config.yaml
n_head: 2
n_kv_head: 1
head_dim: 32
rope_base: 100000.0
rope_fraction: 1.0
init: "uniform"
init_std_qkv: 0.052
init_std_up: 0.052
optimizer: "muon_variant"
lr: 0.00341
lr_head: 0.00748
decay_shape: "sqrt"
final_lr_fraction: 0.1
seq_len: 256
steps: 3030
MLP neurons of a small language model. Each row is named by its layer, matrix (gate and up: input weights) and neuron, and shows model dimensions 0-159. Each number is 128 + 24 x the weight over its row's rms, rounded and kept within 0 to 255. Numbers have three digits each. A neuron's up and down rows have the sign that makes its largest values positive.
Before each neuron's rows, "fires in" lists the words (lower case) most often at its 100 highest values on Wikipedia text that the model never trained on.

fires in: "in", "of", "often"
L6.gate606:105150108153137141140141150136092098131140151174148109081149112102165185144158091138119163134140092093126083103153131119122111124093156157141149112083114080133127108152097116135116117109145119098116148103128135128118117141146128130116080109127115142152092115093137123165132145124159137114121139118110147095091190110101148125136110104106162132092120197120143165142096071146163156126085140107132135143136112119122120093124113150147108148118133131167142170106149090132109094137092128
L6.up606:146101104097139129131112113123132084088150156116157148148148134133132143127207185126101143112123152141112092127095124142133139117102092150173164083128148078144089149124150102153161116132150132074109124142110095121118122158127099123094072129139115115123134142130134131114135139132093132088139073155126175160107122134145169116155130120099161151100143090136123128124118149161155154137090119110149146133124149124098090176143110130149127110113184131141136129151117096086112131132128155

fires in: "also", "more", "actor", "fairy", "better"
L2.gate238:124146169140124110086125095148144108127111099131127171153147111152121102139127093138125108138103168114139082153155126091080137091160075116108114144123137098116155081134123138139135117146086125104160145093070157099101084106135133174079137124083107106152150136101101137137106128110111088156142106110128092142101117133104105105110108095153110102119138087174134146117125150140095156168115128129123162114134143103119168125128125144115181112113098152160114105141114142164123135130108120
L2.up238:170118147119109141095123098124112143096169160127116125105109115146144119119110090087126110117117126104127139078114142095123137152123114121140153116096132128120172128104124132126116119136138149079181126140128142121144115102143122112100155155133130141138116126104093114154103107099137113154171041149101131102137071159101096129108170106130137119132085162151108134110110106168089105092159131173119128097119142141077166100125132133158151157107098117132084110113140153108111149091122162

fires in: "of", "at", "in", "near", "by"
L6.gate607:123161149112102122115158140132108089106131131127150101127088164112125076113164131111134110138113115128129148135148115116134096127125154130136121124134094121134119119089103102127104155122130128071116150155129175155125171160167083151136130133118135167166151119131133129082119106134104104120145101108094129112104120130101146120146127147090113145114137155146151126099153110097134153174101113125142161136079081082151104146157101114180137137081143056100139119156106151194135138138148122
L6.up607:170135127125125126155159092162112101065118118121107136112141116117109063158115141106138131098090105152157165111119116163143170118082106161140116097143115117084159137155119120121129109119162129134121136135120101119152155116097116089169069151097127087162135132124119150126133150134078151149141117108078136124127063123082118139124131141078135127155131132115142137081168137176120128153137161157130122103112153119105101141161143126115149118092124114154134159140118126141129131147088108

fires in: "other", "german", "spanish", "czech", "others", "italian"
L2.gate25:193105170142138092117120114114127096137139104115085124159121112172120154128125110133125108119131098165138125117139137149110077082125107142112136119138120130099100146156096143116120135176137122107124117142121162126108125117142123121109118093120186151125158166170171154105066142150130110128152150100113145113144074148132130115185145120115127100109170125122083121096126156121153130061125147118147121134107130124113114134143131166138155117126131177141197126158157122126155155124142166
L2.up25:133074099110115114108143139120135140109110125164092154133152102151125138126118126148102194134161132173139157152107152117141111095155145080104125141160146141143106130141124121187125123181139143120146143132088097136123125080096182141122169090114143129122161121134151140129098088108138101129159155155169124165147121117104108121176113199128156135087140108133107093114114166149142135141132116164124128124144134144125131118123126136111131136124122171175168137182104135131128113104131164

fires in: "the", "christmas"
L6.gate191:134119087128126114183103139113146123136136114173151123130166108151131125145091160119113133085117114117101117075152133084127168134131117086131142112131134176117145177178129150136126094139100136144141098155093123134121091095104143142147110106122141148114128112126153152120117091139081092106179121141136121115078116153108162114131121148117136172168145079112140121121124100162133061149154119076148156161101147121111082153168147126124120141130128132116121084108140137108129114124123100
L6.up191:120114129111132140136110102165133156170175109114124147125133126127156133124141096111141139130131134125130168112115139110140123130069104155164154140107149149094085148151132116110088104129114100087136097091122134126124137132084101143112143128137113156141136126125137107093147115141138133127133107126131137066132099066111177140136140135178158124130118056152147125087129089146166150130186103130135130097143115135126091144162097130081126125154123065135126074084103124112147148102128131

fires in: "would", "did", "announced", "made", "because", "will"
L2.gate539:123133090133115137141122097129107130162159119151115113103174138120149119126139129133113124147076142107131082118144082199147122073105110084162113137126163118103094126107160151108133127072138095119197132151103149129142142134113131109141142141058138120106145128120123126125127133101136132185100129077135114135111111118139147145120176107142131136183139105093125104167131125129101139127135097138174137136161104075156126138123127148102099130126119086127117146145123128088143148127162124
L2.up539:095149073135155149126148134149115079088136119138108091118128111138161105171131116142149111155132134135141082151147120160067139108166116149136136126120100160111116136127136120082078094144168125117156129153089088119145136141133121112139123154109123127103092129110071105105121105142133125166165120090136135152069113106148101144107112145149151126128120096113134169096116130116099113154164165140126096114105149130127130119124129100122067103170119094104145104121115156091104155098136154

fires in: "these", "there", "other", "some", "it", "for"
L2.gate581:112137172143149116141118109115101135164127158142105130077192103120162149102062138134105114131131170165139109168103139112132137078132145115129098130132132118146132112152097163129149151112095119139132143110093108119136128105107105094103137157110143130077089084190138155073106152092094113160146157124124114121154089118084146133123104083157120113132106117131102144096142084154123116109113119081111128132150088103107091157124106098123119151131126109133124121142121128142134103143113116
L2.up581:120092094073110127113099100123143114133138153156138116113125142131138086133077127128113122135108133158086105108148071101096157142119129170130116139137120091184133093174141127119122131113117157138173126154153171138128141140117130130150146123152140152092139135135104114120142136130095140091151116071172117122121102077137118126145091128136149120152146158139093112096115090168123120093113127151105116155139089106104130181112143136086133115117111075141086128142186123160137119126116159

fires in: "the", "be", "as"
L2.gate342:173125099087170142174120119127116104127191126202133098142134110107118155134095110132109104146128117133129139119173106131130176118127146139124184127075111125118103135130136131076100116175128089130133106147139158135157118091105161148150141122115142092164144119118151117120115129094086153130121126162147134132116099142117144147141144109140152127102131132100160130111109126102134158071163152116133133124123183126115079118111084140136144101110101139179160117139150160118129087137141129
L2.up342:129138130090106095108140125140112120114094107158127151099152110141091158109123145128162119086119120124073114110140120145115090150107141152107117123100144133178119169078097163112151113105119139096178114153145121103104115127141140094125169141083115115143134104130131116134135105134073137112105119085105140122161125090143145131136164137143129089169097122153095121146150160155109116109116127168107131094149105117086133133131102101129174131109123145165090112169092177132109137156121076

fires in: "companies", "democratic", "company", "rock", "committee", "s"
L2.gate239:139134085127164154138093114150140088113117131134132121127154108128088120102141119110160165065131070137146141100128121122132188131122164086148134116144109179120113145128075169134152166072164116136116085139094160133111153133135112144121149142155089148123151162068116109116113120127172121156128155142152106126123109163151118154128141128143150129112111110108125120098109143059071132112115132110129095143125171122139126116165170129133162155147127133121132113103129137117121119122123153
L2.up239:129182147132135116133111135081148122105123107131109189141172135114095095138132146131147145103138117144101115120121099096110144143127139112142143127104131110129150175140117154114113110114136157172094106118121157122128137122135102157109113076183144177155138199180111109098130134145115162122123130149102130113140136174121085153143115167068102092112134109139146115151170111111140148121147095096185128133150163135101082124161133099144135133091098105130137137126102121132146113117149115

fires in: "career", "art", "martin", "arts", "gold", "artist"
L2.gate613:113182126174093111114142104117122137113120127096123125123157105157121118129113118122068142155150131115155118155136119117097082107125127114123122097121157119108142070147095140179117117127158100111114108102130114116148103107176128155131157114116126171126099160110152119154113133164102138120138101099122103134147121129116113150093139093135117145128121117140161128126198124122103178128112142125083155123153145123148138150161137138136155117144150133163107152103125149099075212119186128
L2.up613:101134118140113171101141124109130120121150117106109125092155122129093119117123094136103152159136091157125104107101093170082144165165157162112128120151102141123120117127135112129159145142117125127151116146198114123125148126154117119148139123120121146128141113135146158160115069137093130148179077122153130117133132131097149129159141130120125139111151112126122077158158148125131092147092138099138135050147147107156119174089136118089146085134115125117141109066064119106151120135145154

fires in: "it"
L2.gate192:124145156117095148152149144088159146112129140096115130114165154098126134130115152145110152095133167117080165082115189130135120147130111122147118144109160132145144132138118124202127129106102132130128139134142133058153126162106135137092133129143189084124166146155115149073096121134143125116111103116135181109124109118093165099118133094087128120182099127083109136108149105122111113112133114111120159120108093143163106113119127140084124116127157138137113119165132167100100118124127116
L2.up192:152087120076112134133146138165134092098119124143113095114128138140185136149149060195094123128114140112159148104176128147163153138155124093117124153099111136140128111119155163052132123124072111167182130135109107094080127133047096118099108167164123123126120114104137113147151096138157098125126112138149127135200135102130150149106122131143142125119150120133114124114118148125137152128133118134144131129118126136163136140097111142144129109111153140129146126154133123109126134142144117

fires in: "the", "very", "theatre", "that"
L6.gate311:151112129130143133122166124151144086128125126159134127113084131112123165115116120145066122112130125149114075127135156117144158142095138129155163126138192143133131181188117113142185139130151112130129168144125127157103122155101138117147109145098128122095156158104124142128144162118122139143105109112096123145148137116101137094097171132174121125159154114119111130116111106159154133153115109185133166108152111127143149136120140117142113114143199156046128107084148130141116122129160121
L6.up311:160107066100105133095131157128144160153136114146110119153108135153182142146137112130132141177131120128125091108136109114101121137164134135098111103131136155122125131106088153067118118119109122110167119111079116131151086112155134110103147129165153129106170089104195102123130142133162132119136142165141162123160111141117141103151141183132089145161154152134130125090081089134125128107160136087122100126130165090150107145140115106121123096144141138128071136128131117112164123153147103

fires in: "children", "women", "men", "people", "performance"
L2.gate616:133114113106149112144112146135112124115134142087101137112086146116103108147110153159132088156132129120127102124135112112149085154131112122184097122122143116147208150147073169149135172124144121137134139147111160159148147145105161143175135120116137142124123106145144079159108117099170132149121129145133113082109095140101123123170123128127089121123133147141172130090129141130113165105166169168171117121131135108180114139091152080128123118144095152181096136132142125111106122104147103
L2.up616:118118133118139095105106149103100122090106119109106141103124152076132167138097158105096113158038114171103126115114108130106162103128125133070086122126128123127112146131155120155111113129110124134101115121134123175158087149149075177143105121091118136140120129150106151128139103118153083127186104081094145155114139116129089133137102108138132104123152103106111155130126148136111090099148141136100141105129122120154120135118118142200108102148110153115142140156120143131126125116175115